Weights of a small transformer language model: untied embeddings.
MLP neurons of a small language model. Each row is named by its layer, matrix (down: output weights) and neuron, and shows model dimensions 32-159. Each number is 200 + 40 x the weight over its row's rms, rounded and kept within 0 to 999. A neuron's up and down rows have the sign that makes its largest values positive.
A block is one neuron, or neurons of one layer that tend to fire together. After each block is what it responds to, as a language model described it from the Wikipedia text at the highest values.

L7.down48,131,116,208,175,148,175,167,173,263,203,226,246,250,227,209,150,245,180,207,191,195,170,218,206,222,235,248,176,138,168,223,208,153,229,226,187,266,186,177,267,167,218,181,199,256,218,294,266,216,194,196,112,193,126,177,218,193,256,155,202,238,202,204,248,173,141,248,179,206,170,190,163,212,249,222,111,216,214,190,184,236,222,216,262,206,147,230,250,135,197,300,241,270,183,239,150,207,216,221,179,193,186,228,205,190,132,155,205,209,234,168,179,204,194,118,218,265,178,174,240,184,144,275,219,170,260,216,303
L7.down61,270,243,209,140,211,98,197,191,225,232,197,205,220,211,143,195,182,159,188,207,194,182,161,219,235,239,233,195,130,197,173,164,173,234,250,242,171,199,201,187,241,219,195,216,206,168,150,227,135,168,186,188,187,163,195,176,200,238,220,135,172,229,217,203,97,242,149,176,192,200,245,167,184,123,142,212,199,164,202,153,279,213,147,143,202,137,221,236,140,183,246,193,161,261,204,190,237,223,165,207,195,205,107,180,165,201,187,220,134,216,260,215,265,91,277,128,198,151,202,222,172,118,167,258,122,215,288,259
L7.down100,184,258,183,313,153,172,223,202,256,228,219,169,210,198,165,237,190,263,182,169,182,214,169,250,237,185,236,137,216,235,111,155,180,178,186,252,149,156,145,192,259,215,278,194,219,178,253,244,139,256,228,225,217,237,192,163,205,158,114,185,241,243,124,182,182,262,160,187,218,175,213,141,210,252,180,212,192,194,186,143,176,234,256,255,186,180,209,232,157,252,207,189,236,231,310,174,209,160,221,218,151,191,237,242,201,260,226,205,221,128,189,124,227,163,206,245,243,176,201,229,186,220,246,178,231,145,201,107
L7.down118,262,144,209,156,143,173,190,211,217,214,206,178,224,194,248,188,155,154,133,253,197,176,180,194,277,269,199,237,156,146,141,277,181,193,162,233,209,120,226,221,221,199,192,254,178,189,176,192,264,162,218,186,159,140,247,137,212,251,110,277,209,166,157,157,221,210,168,216,183,207,206,226,248,187,219,234,211,144,182,194,122,203,155,237,192,192,180,191,205,227,216,246,213,144,193,262,193,213,188,134,205,215,202,183,282,218,198,196,105,204,168,232,207,223,126,217,184,322,253,215,132,212,207,194,165,249,172,228
L7.down208,158,151,171,208,139,212,194,232,189,287,228,213,233,176,145,217,213,237,191,166,207,233,183,228,258,236,198,181,237,208,285,176,254,234,239,213,201,218,136,207,151,175,241,216,209,192,180,170,254,221,259,215,114,186,171,202,217,252,155,191,152,244,194,236,200,168,205,84,141,97,259,155,190,173,213,205,203,192,198,120,179,169,224,177,133,209,218,185,158,256,217,235,193,205,265,196,205,130,184,220,156,164,162,203,188,252,243,173,164,154,238,259,195,185,172,121,167,171,245,231,200,268,257,252,183,143,203,206
L7.down250,142,190,248,243,251,193,257,269,162,257,162,163,215,189,175,280,165,209,175,238,219,231,84,192,139,164,194,208,278,268,149,173,116,229,234,208,221,183,175,269,261,174,210,141,248,204,150,195,226,230,170,167,186,215,216,241,208,171,205,224,203,196,225,245,174,256,209,204,242,172,220,185,182,196,143,124,202,254,219,206,194,189,118,164,328,193,245,244,206,251,219,230,240,239,218,208,144,226,205,244,161,166,218,185,182,190,190,225,254,180,167,225,155,218,176,168,233,209,226,168,275,279,178,244,170,187,246,189
L7.down292,243,177,171,192,221,182,248,229,239,173,230,167,253,219,230,177,190,238,232,237,190,153,167,137,191,225,168,230,169,168,179,160,237,208,219,180,252,243,248,216,226,259,189,203,199,222,267,175,243,174,205,180,152,201,232,183,167,210,192,237,204,217,198,211,227,266,142,167,229,221,279,173,169,271,161,234,237,219,236,149,203,169,179,247,197,137,268,252,190,249,236,257,172,197,227,124,186,220,194,196,211,108,267,161,80,282,167,182,227,219,179,206,210,132,190,189,228,157,142,195,224,212,194,193,209,173,222,235
L7.down330,173,234,209,241,169,221,240,178,169,131,116,244,239,209,265,275,236,184,205,177,231,231,208,199,204,223,221,215,188,142,212,290,193,165,208,181,189,250,201,225,252,190,255,180,231,241,162,228,178,210,227,192,157,235,236,177,183,200,184,221,259,223,198,184,237,253,205,217,177,188,240,201,231,193,248,212,303,195,198,181,183,198,239,228,273,224,228,222,170,234,175,224,177,207,202,213,254,248,217,279,179,196,184,271,206,217,157,179,225,122,201,153,235,247,254,149,192,176,241,219,197,165,172,175,236,206,239,214
L7.down509,194,249,154,172,143,235,248,220,180,201,219,199,148,197,260,239,192,227,252,198,159,118,176,180,163,286,230,223,221,218,169,190,100,176,154,134,135,257,264,163,219,145,214,207,249,216,180,222,151,220,162,154,252,188,263,263,195,174,158,148,175,182,182,256,174,189,187,189,136,203,243,210,177,165,188,236,261,171,323,242,170,157,162,232,174,143,252,207,241,209,154,228,207,162,212,235,216,188,241,213,211,222,231,254,271,199,163,255,251,236,226,192,195,210,232,260,242,222,213,214,235,243,180,237,186,193,144,217
L7.down851,204,196,265,143,217,208,192,202,253,123,222,266,217,253,164,223,185,277,262,183,175,183,132,183,249,295,163,193,201,134,192,224,244,145,152,256,194,162,220,171,202,243,184,119,184,250,170,209,231,143,133,169,245,209,152,166,116,202,198,168,234,184,238,172,130,248,165,162,180,196,274,217,171,236,211,218,130,187,195,217,272,178,210,189,210,218,233,283,199,227,214,186,139,238,239,266,146,232,178,187,240,203,150,232,239,192,276,247,197,185,182,134,143,262,275,223,246,161,247,176,173,160,223,179,188,177,186,259
L7.down889,226,158,279,198,198,204,180,261,184,204,219,146,174,160,189,302,160,248,179,205,224,200,128,179,212,247,198,258,260,186,153,126,278,151,238,305,246,172,208,153,284,164,185,187,272,261,231,137,195,85,238,186,185,214,237,205,163,265,186,251,222,189,182,191,258,160,154,264,234,221,189,151,207,214,180,231,138,225,188,227,258,138,166,267,179,174,161,182,169,204,202,192,254,157,219,231,169,188,158,275,211,239,158,147,180,207,180,195,234,158,195,187,224,167,205,166,173,130,189,203,175,272,249,214,207,175,100,201
L7.down909,207,233,196,216,146,239,160,190,172,112,173,201,201,179,193,138,228,186,238,173,237,191,127,166,258,218,222,145,191,200,209,201,196,155,200,204,245,225,242,121,219,250,206,246,216,230,242,155,233,213,260,140,191,177,226,194,172,277,200,215,201,190,160,185,144,159,137,187,257,135,178,184,253,165,186,250,236,224,104,203,224,188,120,287,246,233,223,298,215,210,230,201,209,233,156,181,230,148,110,214,246,230,263,241,139,187,152,234,228,238,125,199,265,219,176,154,248,207,250,191,225,141,220,280,229,216,193,270
L7.down919,199,181,193,118,253,250,227,215,262,280,194,218,196,154,215,140,232,210,243,206,232,175,245,209,266,258,180,171,248,201,211,220,226,279,215,202,190,221,183,191,269,181,181,207,198,267,193,179,144,205,168,216,118,182,239,244,219,194,171,145,290,220,193,235,132,230,263,146,194,193,196,206,220,224,130,145,254,229,228,210,121,207,273,222,271,245,234,237,215,179,199,108,225,257,236,183,214,142,186,166,249,213,177,178,180,219,291,244,188,166,209,214,218,297,212,208,148,241,226,242,161,190,110,217,218,221,226,270
L7.down1006,226,150,205,207,225,181,160,273,150,223,221,166,200,225,198,146,204,245,250,173,96,179,158,244,242,262,177,186,237,265,232,236,225,221,150,179,203,190,236,200,189,169,174,183,177,132,220,191,178,215,178,147,285,198,239,248,199,220,199,207,185,204,240,247,90,214,188,128,255,175,168,206,149,219,214,280,258,235,175,192,223,178,231,215,152,160,151,288,188,212,260,167,219,185,139,223,232,124,192,225,199,242,223,170,170,167,150,114,179,185,199,192,250,169,249,225,201,213,228,194,195,236,262,195,173,248,257,290
L7.down1025,250,204,179,198,161,164,176,229,239,132,194,199,226,266,247,230,181,166,132,252,220,180,230,238,255,172,247,172,234,191,183,245,241,177,124,230,122,298,228,247,268,285,239,207,221,203,252,76,230,228,211,226,205,133,210,267,228,213,257,247,242,160,180,192,155,202,187,176,230,143,213,245,143,208,236,202,298,264,216,235,171,161,236,217,173,187,177,301,189,169,221,228,206,213,257,240,223,124,237,185,291,217,184,198,154,271,132,182,225,160,196,173,294,173,174,106,170,166,238,194,228,181,105,205,223,222,226,237
L7.down1071,174,211,191,213,187,207,176,193,203,210,144,234,110,194,189,205,223,163,205,141,247,207,198,227,251,191,138,231,156,229,168,82,243,216,249,157,215,232,269,175,229,199,188,217,242,183,266,198,161,236,264,134,196,202,249,158,220,170,184,228,137,199,234,147,163,258,262,217,208,224,120,247,202,185,195,165,210,207,244,172,210,241,195,136,232,186,170,183,118,192,241,235,157,159,197,205,286,164,150,343,225,219,196,224,157,201,269,216,198,241,253,232,181,233,194,199,180,237,257,207,210,200,258,242,201,220,158,165
Description: Digits in identifiers. Digits, or the space before them, inside route numbers, model names, addresses and dates, such as I-10, US 160, R-16, February 28.

L7.down58,191,142,194,154,261,167,126,171,248,236,217,162,195,214,260,207,243,284,160,201,197,155,138,211,247,202,196,263,188,244,272,208,227,124,168,273,183,228,297,188,125,190,173,147,244,216,154,228,108,194,247,268,179,207,242,229,234,158,173,198,231,227,177,161,257,225,230,201,186,189,205,246,206,263,209,195,195,205,233,202,262,233,182,189,202,207,221,225,144,173,178,225,138,193,237,204,225,143,217,164,178,211,214,215,205,200,203,192,300,223,180,247,142,159,199,205,193,189,241,139,123,240,192,182,156,189,195,263
L7.down127,215,191,239,190,166,245,216,247,220,207,185,271,146,240,156,190,170,231,173,276,143,170,172,122,252,181,212,177,127,180,244,220,126,229,172,148,185,245,162,151,253,268,196,150,234,197,220,258,209,244,266,196,259,224,199,214,176,216,265,215,115,152,196,206,184,159,231,151,234,186,118,230,246,252,218,193,185,203,189,180,201,221,225,198,177,151,291,193,239,221,181,194,238,191,189,240,222,165,192,188,189,264,229,218,218,165,278,247,274,221,123,129,148,210,262,204,214,240,181,94,200,241,182,221,191,264,264,132
L7.down188,170,180,161,296,218,230,195,187,207,209,183,185,248,249,219,149,295,149,174,250,284,268,211,237,161,144,142,103,237,203,182,254,250,118,164,187,194,234,175,259,249,86,269,205,225,163,192,221,218,208,249,182,245,204,192,185,169,305,148,222,210,203,164,164,215,199,146,193,142,164,158,190,208,237,144,203,210,263,221,250,192,289,195,203,245,221,128,229,175,212,254,173,167,192,178,158,176,165,307,226,220,217,168,155,186,198,237,200,213,193,274,142,219,207,190,246,171,217,201,210,226,230,173,270,176,160,212,236
L7.down197,257,246,213,208,204,174,288,209,220,231,279,207,257,246,109,180,235,234,178,120,237,148,222,170,163,160,220,166,256,251,131,228,175,234,168,174,176,155,194,209,268,221,198,131,209,222,187,195,242,211,144,161,235,205,187,134,182,247,126,176,173,235,203,216,220,172,202,102,149,238,185,115,205,153,196,217,210,182,223,239,245,234,147,244,261,160,153,142,265,234,171,225,225,162,232,170,182,274,227,183,296,143,193,191,229,219,224,259,206,282,202,202,200,176,242,186,214,222,237,164,260,217,141,197,186,226,213,205
L7.down367,198,200,181,243,160,250,137,183,169,247,244,196,243,202,210,128,155,218,201,192,159,250,194,137,194,177,214,195,208,130,155,201,228,173,209,284,206,200,180,193,266,188,242,217,207,215,260,255,213,235,265,266,177,149,231,155,136,134,206,217,219,209,197,173,249,195,258,212,279,152,196,249,268,170,204,171,218,205,177,180,208,218,203,184,291,223,203,215,235,230,243,215,224,179,156,215,237,219,209,125,150,268,207,195,101,227,183,216,187,195,228,201,188,201,166,236,195,247,258,225,197,189,212,196,193,110,201,151
L7.down394,166,196,206,216,173,153,145,104,167,209,199,229,202,244,208,192,212,246,169,218,222,242,217,153,196,220,193,179,260,211,179,248,223,234,149,197,201,184,270,157,248,192,220,203,244,134,221,157,163,148,218,206,243,163,211,239,186,164,133,236,263,217,170,142,146,183,253,142,252,199,145,194,162,236,268,213,162,268,159,180,238,211,218,188,175,232,205,186,261,194,218,206,178,150,182,137,198,219,261,226,158,180,193,216,167,198,245,238,185,239,240,151,160,273,173,197,320,203,196,163,109,241,243,214,137,233,261,212
L7.down449,196,158,143,238,199,178,191,206,252,196,257,183,166,191,217,230,223,310,155,213,191,177,209,171,251,226,191,123,199,233,231,218,133,183,145,233,237,268,165,190,208,176,219,198,186,171,256,213,163,212,226,239,257,168,161,182,153,211,241,179,135,218,198,151,154,201,150,206,180,169,172,213,195,236,196,217,295,139,208,170,201,227,168,148,218,177,256,278,245,249,264,162,210,129,212,199,166,248,186,147,208,232,247,212,299,188,176,174,294,195,201,244,206,146,198,176,207,201,199,182,229,126,196,207,169,248,250,207
L7.down468,142,189,163,187,190,166,164,226,149,172,199,289,195,205,232,280,165,191,184,122,161,184,176,214,248,192,150,153,217,117,221,227,220,209,235,180,156,208,248,220,275,270,293,175,198,209,140,125,168,219,183,146,223,209,180,222,194,201,160,212,116,193,182,200,253,222,213,172,179,182,160,203,180,238,262,186,204,178,209,150,199,175,232,222,263,247,158,193,269,248,177,226,176,263,301,211,178,207,129,211,186,243,266,193,226,212,212,229,180,251,252,291,225,191,174,201,174,123,244,186,180,286,212,237,217,152,188,234
L7.down685,252,161,159,207,172,152,196,162,168,196,250,154,188,273,132,178,232,154,207,183,144,257,179,176,190,239,204,175,166,179,165,206,181,187,191,210,223,239,240,178,227,160,170,180,256,124,160,203,218,139,214,182,205,199,185,251,204,277,129,180,141,255,218,235,213,223,173,261,209,215,190,146,174,182,225,165,194,233,184,176,266,149,190,202,200,210,107,210,244,251,222,178,284,221,262,181,217,275,260,163,274,198,239,255,184,150,202,270,222,182,214,229,154,244,187,172,243,236,228,167,264,208,157,162,192,115,195,182
L7.down704,219,156,180,160,236,223,170,210,171,198,138,133,177,289,180,219,226,206,252,213,169,186,204,216,211,250,269,201,227,217,240,180,169,155,236,231,206,213,202,226,137,155,227,205,209,237,151,201,224,123,186,180,180,209,248,159,241,201,171,169,163,267,198,149,232,220,157,183,251,173,209,202,221,199,128,157,190,297,247,238,234,186,180,150,221,166,228,227,189,200,223,215,228,116,212,215,242,271,179,211,161,163,196,124,309,198,122,215,219,264,252,275,181,182,184,240,174,237,171,198,228,223,162,230,194,179,139,239
L7.down727,237,151,209,133,163,136,212,197,218,133,176,201,191,224,204,190,255,177,220,226,164,250,194,233,194,268,277,243,138,188,155,170,199,181,177,182,188,178,192,250,153,219,188,153,190,267,144,223,174,176,193,185,255,264,245,159,171,217,164,211,166,187,209,229,198,218,172,218,234,210,190,155,249,190,196,240,251,218,186,208,169,171,180,182,268,252,248,243,257,265,247,245,207,206,235,104,240,174,199,169,171,160,193,207,244,219,161,148,229,179,207,373,96,126,182,110,262,183,196,148,261,200,239,140,209,203,187,126
L7.down740,212,143,148,219,274,122,237,184,170,188,151,255,168,212,206,196,279,127,196,234,187,168,211,177,176,156,172,212,201,155,218,157,236,217,233,156,229,200,185,159,150,211,159,236,240,260,126,254,190,241,211,258,168,203,147,219,248,161,241,192,148,207,187,134,231,210,250,128,245,212,258,168,162,215,191,173,140,149,245,255,207,200,213,174,222,201,216,176,182,263,134,174,202,266,250,294,206,254,223,215,273,226,217,239,212,198,200,181,240,152,176,385,130,253,198,181,222,173,154,104,241,180,177,232,199,181,215,246
L7.down754,169,204,185,224,232,157,254,199,237,199,213,172,229,187,196,207,181,184,189,189,239,203,213,132,222,283,142,152,232,142,234,131,211,210,183,217,164,190,201,254,203,213,160,231,188,196,239,228,180,186,194,160,190,180,169,226,115,171,132,239,249,201,218,181,176,271,181,218,191,174,213,183,210,110,211,250,187,196,189,178,285,213,166,225,211,325,224,232,198,175,249,190,201,195,244,226,185,265,236,158,230,162,212,302,203,290,217,211,225,187,171,229,129,257,207,189,225,200,232,166,163,170,246,169,248,254,272,234
L7.down804,164,193,189,215,169,178,287,198,223,196,171,192,186,232,158,149,271,191,201,193,203,195,234,250,207,245,250,211,165,176,165,198,237,256,154,159,185,182,167,152,148,153,137,135,137,214,192,231,178,192,104,226,137,93,195,153,186,193,188,226,176,204,178,215,192,229,244,175,174,213,179,188,172,216,241,177,148,212,225,325,157,175,196,162,240,192,180,269,188,157,122,160,199,226,205,188,205,201,210,261,183,216,249,209,177,205,205,133,208,185,183,225,266,127,158,190,211,172,208,183,175,177,153,134,256,216,147,182
L7.down810,187,193,146,235,225,200,248,233,265,205,214,205,231,251,150,207,145,214,170,225,233,173,199,217,247,273,190,141,187,273,231,251,250,208,127,150,247,165,178,216,161,251,129,179,180,241,240,250,219,217,239,262,255,133,151,228,254,199,193,198,168,144,178,92,201,126,183,204,198,203,193,228,191,141,166,154,179,206,201,238,190,207,234,217,212,191,181,248,282,236,172,226,200,215,220,131,182,195,179,211,153,217,177,202,246,204,234,191,245,213,165,192,129,223,206,205,195,157,265,221,213,218,223,206,205,171,139,185
L7.down900,145,177,164,192,182,223,199,195,146,158,137,180,239,220,183,222,174,237,184,212,190,294,226,158,221,203,139,168,210,168,132,202,203,144,275,220,172,162,228,198,179,194,136,167,178,248,172,158,221,281,193,171,218,202,224,258,215,195,266,182,136,146,166,226,151,202,320,206,259,265,179,238,210,199,229,104,223,107,248,243,203,145,175,237,167,196,190,154,121,234,177,204,198,241,135,182,192,243,126,243,190,156,232,169,203,218,164,225,178,252,251,296,188,205,197,127,252,143,209,150,163,269,273,249,268,171,175,249
Description: Determiners in set phrases. Articles and possessive determiners opening a stock phrase after a preposition or verb, e.g. at an early age, came to an end, at the age of, reached its peak.

L6.down277,219,138,173,179,184,283,201,204,253,166,177,207,202,197,237,202,242,159,272,206,233,208,105,215,174,263,147,213,206,241,210,158,191,152,240,229,203,220,221,209,199,197,194,203,201,165,138,231,256,323,204,184,224,285,221,267,203,185,234,217,175,170,243,173,210,139,157,188,197,231,259,186,300,246,212,201,260,159,196,206,168,224,180,156,213,198,71,255,166,272,199,260,133,199,194,150,236,162,149,234,233,218,167,214,138,181,200,229,195,164,209,289,195,169,235,176,195,228,206,216,186,183,206,183,219,204,199,225
L6.down320,182,193,274,203,203,228,165,206,169,147,193,256,252,235,242,271,179,237,251,133,232,234,103,210,265,198,170,186,194,166,205,132,162,243,162,164,196,278,259,200,291,199,190,218,172,141,187,176,196,209,205,163,183,213,216,191,221,247,197,169,218,211,178,307,136,175,214,145,183,214,191,138,185,224,209,191,245,174,219,194,195,240,231,280,191,273,164,211,226,212,155,236,202,239,277,230,151,243,202,152,158,245,189,212,239,155,158,197,167,217,230,177,196,145,217,226,195,257,223,203,186,197,198,224,225,185,213,129
L6.down394,221,209,238,204,150,313,179,140,197,166,235,163,131,203,205,266,182,218,209,203,192,231,182,179,219,234,190,171,159,202,190,238,164,138,255,181,241,272,210,181,198,275,154,270,198,232,208,251,198,191,222,140,179,126,122,160,214,219,223,179,193,183,173,165,212,233,265,214,289,224,218,158,218,183,213,137,178,213,249,188,249,175,256,211,229,294,169,204,165,206,197,176,134,223,156,183,224,266,193,246,116,235,217,196,151,167,256,172,258,149,253,147,203,220,202,210,165,250,191,218,122,225,176,153,202,228,230,135
L6.down537,174,224,231,208,253,200,241,234,175,258,167,206,303,211,250,143,214,185,204,218,217,210,124,202,139,259,156,203,257,167,186,122,181,190,195,216,247,179,205,281,237,179,177,232,255,193,183,234,199,171,153,245,197,218,175,171,127,181,121,157,168,198,221,176,265,140,241,174,244,169,199,278,141,222,196,188,254,180,186,180,226,196,225,201,205,186,246,182,160,215,191,148,164,194,210,229,197,263,244,113,185,167,168,209,220,181,176,263,263,177,235,238,205,170,188,182,202,136,236,184,201,202,160,158,259,148,174,130
Description: Indefinite article "an". Articles, mostly an and also a or the, starting a noun phrase after a preposition, comma, or quote mark, such as at an intersection, adopted by an old couple.

L8.down927,153,156,217,194,259,228,221,184,202,205,169,194,209,204,232,221,191,133,273,177,185,277,232,239,222,207,153,196,171,196,151,247,161,224,181,244,216,258,207,177,129,169,187,183,183,194,162,121,157,155,170,151,141,247,182,203,139,173,178,188,200,151,209,235,210,231,241,215,203,160,228,155,137,157,200,177,213,218,262,194,169,188,189,264,167,294,190,119,186,124,155,150,163,229,124,253,211,163,202,226,223,233,182,226,251,183,197,199,189,199,156,277,263,163,244,254,110,191,189,213,197,232,210,241,149,163,145,248
Description: Article "an" and month names. Mostly the article "an" (also "an" starting words like anonymity, anime), plus month names in dates within tables, e.g. "| March 30".

L8.down527,195,180,185,106,213,152,182,195,263,232,204,189,196,193,156,212,253,201,169,214,151,175,198,178,180,211,198,142,205,229,178,221,173,148,234,210,224,222,232,127,210,172,254,270,199,143,251,141,211,221,177,193,198,174,180,173,202,203,161,225,197,204,108,251,193,197,213,140,218,147,129,165,168,171,167,161,215,165,241,196,263,216,257,255,187,168,168,215,157,159,289,262,225,263,242,191,209,277,196,174,136,166,281,199,267,228,186,211,186,208,173,147,171,145,129,245,227,177,226,223,187,116,268,266,276,255,203,210
Description: Route numbers and routes. Digits inside highway route numbers (US 90, I-10, LA 377), plus words describing a route's course, such as from, to, passes.

L6.down205,194,159,198,249,197,217,169,226,203,168,182,176,176,134,277,250,163,222,177,272,149,182,162,198,263,216,156,194,252,162,193,157,186,280,196,155,232,193,241,218,248,236,188,183,216,146,253,136,207,145,215,195,151,219,170,177,262,139,221,209,281,195,187,232,176,193,200,198,192,156,195,214,106,145,198,234,201,196,162,195,134,184,232,158,155,210,225,185,197,147,174,222,196,181,213,197,207,193,157,190,254,113,203,97,206,171,155,264,214,188,170,210,231,202,209,197,205,310,210,206,214,211,184,249,189,147,197,154
L6.down348,173,151,156,160,166,187,233,207,195,297,203,174,272,202,217,159,179,186,179,201,157,203,164,210,152,160,260,139,115,225,255,172,204,206,150,199,113,206,198,239,209,250,221,177,208,298,221,230,125,211,217,229,184,218,177,207,145,172,175,214,236,155,242,252,234,176,253,171,278,88,146,133,194,234,192,151,231,134,198,197,184,160,202,257,210,179,243,245,199,105,177,228,126,178,186,129,165,182,164,219,178,164,227,191,159,144,225,266,298,152,189,246,269,183,141,165,155,259,189,201,177,123,169,230,216,156,172,278
L6.down507,214,239,223,154,186,185,187,228,226,190,152,203,250,193,202,162,227,141,142,171,150,228,231,206,243,204,209,168,222,105,201,190,187,222,206,267,126,236,238,215,208,192,151,199,172,284,185,216,184,179,210,216,177,173,230,232,159,228,184,216,221,224,254,212,163,224,246,178,204,149,158,209,186,118,201,266,182,207,181,218,86,179,255,229,179,276,164,182,235,198,209,176,139,143,213,179,195,149,231,223,226,153,193,193,143,154,222,184,187,222,211,197,143,282,243,153,180,239,235,231,205,249,188,65,188,269,185,193
L6.down837,203,201,253,179,186,302,254,201,179,158,209,225,141,193,174,202,267,185,210,223,203,259,230,194,194,184,104,169,162,184,277,212,151,202,173,226,261,239,184,243,190,139,148,266,186,216,221,168,144,194,158,150,259,193,215,109,152,92,238,182,240,230,228,177,257,154,216,211,145,162,170,136,273,235,205,179,216,257,203,225,262,174,215,199,232,168,196,215,248,260,288,250,170,197,177,178,227,230,179,147,177,204,195,154,187,191,202,209,235,206,204,301,150,209,168,166,207,239,202,215,149,203,229,193,313,126,208,214
Description: Location phrase continuations. Function words and digits that continue a place or time phrase, such as "on' the'" in "on the corner", "1'6' km", "near' the'".